{
  "d_model": 320,
  "head_dim": 32,
  "norm_place": "pre",
  "norm_eps": 1e-05,
  "positions": "rope",
  "rope_fraction": 1.0,
  "attn_scale": 0.177,
  "parallel_block": false,
  "init_out_by_depth": true,
  "lr": 0.0013,
  "beta2": 0.99,
  "lr_head": 0.00561,
  "warmup_steps": 507,
  "batch_tokens": 32768,
  "train_tokens": 391700000
}
MLP neurons of a small language model. Each row is named by its layer, matrix (gate and up: input weights) and neuron, and shows model dimensions 0-127. Each number is 500 + 50 x the weight over its row's rms, rounded and kept within 0 to 999. Numbers have three digits each. A neuron's up and down rows have the sign that makes its largest values positive.
Before each neuron's rows, "fires in" lists the words (lower case) most often at its 100 highest values on Wikipedia text that the model never trained on.

fires in: "best", "nominated", "gold", "supporting"
L2.gate587:531598521490422459509476504418515561557540528500511512602569509432545454500429565460619555567414571501477450444527458502451447452493513578462414484482373596491438490506540431504426462473486399480483560532536539407428477475487458526474524398482519583461572545513571457508562446491406493493514440400493490536466467462484408572484530546537605514608535484488482438507523500485543462503487
L2.up587:545453559554419478462503629568489451498475536485486458501548469486446576459558450582481490513559516464478505522553407433514538481529518537510488583467439466599519513457571596441399546566485532534493507470540556536542472528403498552552529541557483526554384488542517505542517456459436423488537457553421559520556528444473425535558604453569574541516393473573441480459594491502524494593494

fires in: "the", "a", "began"
L2.gate11:477522492561471550460481454450502512495499446644456543516579449546541445440461470597543539419519502590556401470481491599529458430391559457485487521500486372531531440470586543537513500448482494506477605473469492561577498409493440507515566561481533550574484469376437575468426476469504508556526481543486459469493513476508536519520519448520387473411522567485499493480391492492526480681533
L2.up11:558504516514470570444530401556449510492607472515395476522535422561493571497464467580479500463538437558462585582455558591543550490480522438461416569521507455484589460420606527514480497513611490496509447493477543503523468548515445531550462478532507424526483511521492534460448463448499525531535558443551468468462453479475594533428408440458431459441569463581468523492405490491563574516474

fires in: "to", "for"
L2.gate353:468459495506463565539549592512479369583381444523541462451521548537559481482520455575618532484515435468475455446484478484509482557521588488510571525509428581459466400498556413609571495451500595536530463512493484468485468527450437475453482557476459574516511561455506476538473514395392572520486549437487570474544636565438502506531533448552444452452580515423576455587542511495473500536458
L2.up353:500436505499453487505518506626480461484530520393500400573524361567467507404369455436357548513471483582545471466498405518559556424476431533518542480524505462564566509572451507462459623539473521511439505450477498525472489444551467438520496475563484532497454621515497480370416500515490523564468558507443525469561438527427578462521518480437566445477420518577568530432487423462494498477380

fires in: "a", "aporhina", "arg"
L2.gate132:442484469451551468576488617478536541459568423596471417449504522577434494511461464530443466510498538569541498452515546521509506564480553523459518476475428602508542477493520484535494576489491497515588505508454485495554432459498503519532470430577508466638465392350471530508490497506512463554555482458553510505573506518441448576499527454502403428527497495583514528532446393471500465564465
L2.up132:439443452493489566495604568491530465508519448604472444462467507518393456503453502547431464553626502476538469496533514459486518487473537485404438493458472576528513545493537550473479536516448476476526477524507608467448422517524553431530525383576550409487452521510445517517436486465457429592572540519616509458470446473493438593531533440584516438690470425519550418564428465390493437539429

fires in: "that", "stated", "said", "announced"
L2.gate486:511457549489497539538481544479530574474493511472429533555584469473518557574463472440502446482498453561367504442511511585588590537514513458485490504472490467490480528560483473463526543520475456559554547521463494510543418514477419491542441532585537445555501458584483551509510451483586567391486538529457539486460547506447377604467465452503455477451501584470397467517528581558513494594484
L2.up486:505403470434502584486448573490521518549506559406443574545441463435534547444507475503494456544532458587459537459579576549550493484560542483488529538517446390556493495592521512449555525599541481541422508499477509483575523538543399437519555438535522448599569478518492553485495476517540588524541503513480485578476560520510516555498467377559479454422524612498424468463451500562510508582456

fires in: "for"
L2.gate746:486528564500523434530509523488492536452491473478487559514548477554463480502416571571428536571484481527509553488525456436498461516531501539435496507561404575488514478492518521463524537529431503607544522559476500488465518483612409484652523427514515462464473480526557557451544520598460492447442400512527512435450531620485476471561491528453546469513468599524555542497423538551529482534487
L2.up746:538559505453560521537513560477529477523489453497480590511526516554543444578393516549495488607415442495547581437500419374601501467517432507473537503546435521534470455461579499570541515566478541547513470611502476423491478438580459567597506433554597477441453496484496571496473539530512454359388488521556445594482620518483502507585505465504488412526526526514548517480514515606529542433477

fires in: "a", "leptalpheus", "made", "received", "died"
L2.gate309:502538541453510425573551578432561447532450463536504517517462559549474499556497404506486514537466509505529492515471442466501453450589509535394584508490425529571495467478522464497532564525480529532572551563489522444536496443455441544498417570522523537480458550477508452549481491491497502460572527514567577540568480562447502506408539503528470491478601485480473563594481541509474505541432
L2.up309:482570566472436559510474455500456422454628494566524510562584527445371477542485446499562454522513549538469456510498530538489529539492622505452494401472529459528490499482504466532462494546509474453524534507504497504514495551507516396559445479520508599478515519565543508485495457442418396464505470426514588516398487509466519585501523547505392435462499515610557465501456447436467460599565

fires in: "one", "this", "each"
L2.gate21:545533545470481501485538515487532559518489501535435491554506507478526471459439483434516446552470458462434510420587454563457509489497446498480538473441532459439524461531504508482480576442417480527607486465474481454574572573502465488467605493539470488534440483455442618482532570493560482515510604567508448422487447478533516494498543423517549446587535501454422497590622468519382505500468
L2.up21:490532535517518532550554470490556477626524535603512562476478519539456489460518410400492479496536535457473495486522438494497467483583452517476458554392476530408499516345488577546446502509460571515411516491544509483452603496351515412416470586496553525529544485511565445445596543498477486509555555500536453478454456532534568461548490443532514459527560570455544460541416451489464491551434

fires in: "only", "also", "even", "ever", "not", "never"
L2.gate154:506440613585382477611480497501532522556485496493469406582498548523538470509533512549475501459394438508439546490457503592515546467467494409526478477456525429481510451580560497489485522402522540507569482500482436598529372542426431510504511472483467423492508456447415544473433495486561500502595569529491439530529511559418564458473599441459531510543495526495498521503504461484480516490525
L2.up154:551449444457521551490449507557539471530444576466475494516363395514561528522582564503545485561404463540425471468549429500513484529397554493524514376550481432566413435498449534543504515413537517517483451418555528587421511538460477531437492504515446422565420471495400465480474573413435493431537430518532495493538533541503514584556490440450510466478608485408513542485482487488479537522439

fires in: "n", "mountain", "love", "called", "gold", "sister"
L2.gate94:517437600460402505500432561560513541435538482554496504437541493477523549530513507544453579514434466542492532515519456542505412555523414454579487596530458507482491473549544513413499562443466509537508491502568477474457369573510440558501465422562481448415438492495526494460521544394611487467511442545535553497563514437535577586455591481495498525515518588462423586553605455494502496466486
L2.up94:495516563465508449483412498446459475482504491529468512461487431469484569479476582525546475540501598399452543577456496506479451510455475563572470530457536411559457434404518445569528550558556470505480500406475530515569524486588531512514341454505541542449478400538509365453461525552533549493464527515658537483527526405528525482421528497509554465505457468409422609484515390464489484519571

fires in: "a", "the", "la", "w"
L2.gate325:534458453508589530533570537457522531572427520566560523448491534474469568533489423404432539508526473516469488451552542489452549409475477484502563452452498438462464567449530570585490501454527517513627512468463473432531404454444494464540568466571558426547433417325535457449476535491480460595477498495510479497596530417499577533424447543458512490518483540532470523517504468483457440511522
L2.up325:456540415573577546494466577510597427595504499475524500490485456527452516593466454493510561570500443441524522443486560529466518468511517400598536486476483495474494553474493518496497446365508522477570450557487477521489468472494502360517470451617596391502447343466531380541550435512474433584484480554497479500556637523550458527472482546513479446499442517481473467532447527513468476466476

fires in: "of", "in", "from", "for", "inge", "intense"
L2.gate12:448505553461410485524548461598498419519428499564535458383514450535582541424519518580412511516546542610507462517381462412524380553489499542470475427545481528537552431546487458506528587518474481568483528474471504479439498498594407528524509438455431509423563543516490511481423582472528531469485532560546608441427527569463477457404544467477558407500544554405488466451464601560581577487509
L2.up12:529527521524524478510580585513486457482478435473455450453591456516598548544470505507467459518406492578448523435532444455549538551577430492370570524443570509474518521549465416509470522520543421439495562536503453405418466368504560499516450383494474525458501510510481500489507525524456544537389414404565539457495629448440498504553567473553479545497514467416413597495541458487550501500532

fires in: "the"
L2.gate765:485519411475505422585472458442540493478601460480564597392556583516542630483497527450533519561523472521496510468503449479500492490430557434509509384489407474613464411562514507498445496457461405526543552442506537523475497438539421475432465376479507526603470471575537594454514486448459548582452519427515448532529457507467515465520442545533495478465525544480459500478412463474488519543574
L2.up765:510504550471514472465553500509523461465487400484535542517527505486483491541469548466567523553549412452490506523508420539499558555468569467630383406541396501596509532529574492479554489464456504529488480388476523516497490514437450449520517360545561572556544451590512538570479482413392489488466468565510437552537432578462506486510464532458500503530581451538484482470479526541514600499491

fires in: "if", "said", "how", "whether", "that"
L2.gate564:440473527500474467479607534519496531539533505457519581468453597471470469443462542460484559449460485547435514491481358484551539459464514473495463564496440529524508499499647527432494528494572498531509473559486548443504626521374433415566533514574485516516441515470453590474449545513494440469504522533489528520489545516545434483437499466540389496518620530403497484525548497623586450476557
L2.up564:431501509498520516489473523494552613547455450472421414566401548516458561578504384669528467511494471477537466465540569392537462465482452464472515461364523519548511540427517574453554586468407577567611473483465500518503504509565531430506503534505584455499487524510518451533490450605475550506490447494446511534517441512590425553517553431428558519465478445446488561505531417520433466546516

fires in: "the", "his", "same", "some", "this", "other"
L2.gate602:441577507572541524518464524543438506445452482517451499522607444483536455442533487505477518570526581516577460417423450594467568397460596531515481484445446498532453463566479488496452539441543485516466446497460482478591492391487511499532521501594450515556517470471405522528514535556487452497483448553589556480645529503538441539485599503491606452451476534525484399436521471519524484475462
L2.up602:489511506509416501592506545519488431418455439550483450549528496568462396504506450523429469564523549488603460477470517511561478465562506440617513515445541441497453530596539542489447524478464531558387490527441459539535554519458478458568457539605521617478448460431437464526480474496477434556563611561662546434519533499535429394467552574513523441558457519567594494481417525510539456502451

fires in: "football", "town", "city", "art", "race", "tennis"
L2.gate637:587423476457539496553513514488510630474497534544503482439549492483586549492549468434506509493473621541523449450467520468517526388448503440534512547460530480551473477478490515548441436511560411462460541516452455579531497427559513541491438442577527547497441564398512501512502506566542525394493486519488443511519451441538559558547505534480585488480518549510399539528542514513472439548559
L2.up637:471467499509599516608489447427544527604462539496477539518521536482560523512541501505520529526442577582527420508532483469529586528495494475503451608505473478475526537362557486512420438544606456450341464540521472538573526470510531527532417438476475527516504513392500465636573529510553552486486407509520448478526513543531505462598458539517562515597567526614441581495460435519585458503493

fires in: "in", "early", "on", "july", "november"
L2.gate102:437533461538563524514485592542523519517510393583481458490511493597576507464477510514498532467520581482516452457536474488602479447506529571469605470569466480522472538541511485556442485480488510512538535432513480480495554545333501581550475465511497507487410528485407536406544508446500498554473425568497479627493541519568489570639431492554489487476545566420532466625443456545507573552472
L2.up102:425447440545599491545523558526540528485541500490519565511438459489466484587455480397551531459472457583440434500459478572533483567414530465549508462503483465578525434493472527558472455460614500555540492549448521450589536543483461549415502507585568478442493485520505415494492626525427393451468561440513550482451497547478481552509476472340509491591528474477568538576626471481469448365523

fires in: "only", "first", "not", "long", "middle", "well"
L2.gate733:496571513426438432498476539511508494441449399438481546468446551504429575405539403465486448465453481534441608419499455488510446560568512528466550514423482486517448499432544501590444531536423427479536522553561503566571440491411517478402498607511409459533523561527548534527428587518510477495588483499450442453511570484521454659457549521470599481532459519408524485483423494497502529563485
L2.up733:519524638564529570521521532505519536542545562531477509442456500599498548557466462494466582479413434479418517497540523493430497498520403522567508507424556397492472420516552441580529504512497531589491440511500524604555486477422444584500575519545530442424463533497433528414412555474512543444505526445500427524454475558495575488542461485488502493466537544540517511542485457552490495457558

fires in: "in", "after", "the"
L2.gate323:516569565524624566475519498532502452400618522453509561548464504606534591494503534514546512418518437524500526600493513492500529501536513550488493549531539469577448467540483501472508530540452529512563523519496468508549464560599453525533452538624505554463503462398498464446432557503470486473477489386512522542536424459515485592555480498649510459475440585478559599585529493556506433486454
L2.up323:493684571553550510565549629478455511493523465423489481562459384483540528531479439633525475423512546486533518565491561511641536548611478458534540487445468464442477479538516516451462504527473565465465568552476442449506488516496544460511492498501496594444462430453565487472433483509512500461449432418549524492522567519429477487533505536587484552504467620422499614504481435554558415491406

fires in: "the", "his"
L2.gate114:443515536475465482474423500395484492449502430543525519490503529524548515564455541462438491516531495496567485539481409485558508444515577556568525489509546473498559518550571538493420469508555485486522541498469459554448443500486484546553486578557506513553462445546480579452417500480479426487483517491489585496547551504547621526483536523551489481549504610610548522554422467549524483439429
L2.up114:523555520571560454532464443475468516475468519456481513450418474458488524457458499523503553453358432539554489480514413606558526577507471401538442512432338507577545362533613504535513517481453454542539490572470473530452575483531509530448424508486513439593482557508569461534479564453536487572572500473442474467461422541491520510446449538532530496427626525615459531545448464418492468492382

fires in: "in", "azerbaijani"
L2.gate456:529577467416530463475424484494452520437523429520506510525493555465456468448493509492514489536460505611551563476471487450576454528521555537446538524501420520507432490567520556495458567542506459485484485534531528520500542419482467459508450426547483486471565562458505532495562662429562458464519391482515525510436516438517487536493551514474460453449540534442474540536475490541524462530443
L2.up456:467407476504555524500441428468488517501412438446509556521541475479367562476389501510521469501586518513497531453415503506535467449553423545546471507487582472504517500598568563548386442490560505507548485491560530461555439485580529447474540454509463527443462574510560545445599500521593494362426493577588496525499509527513487434521556576528497500519461536561514548420547515504501463500525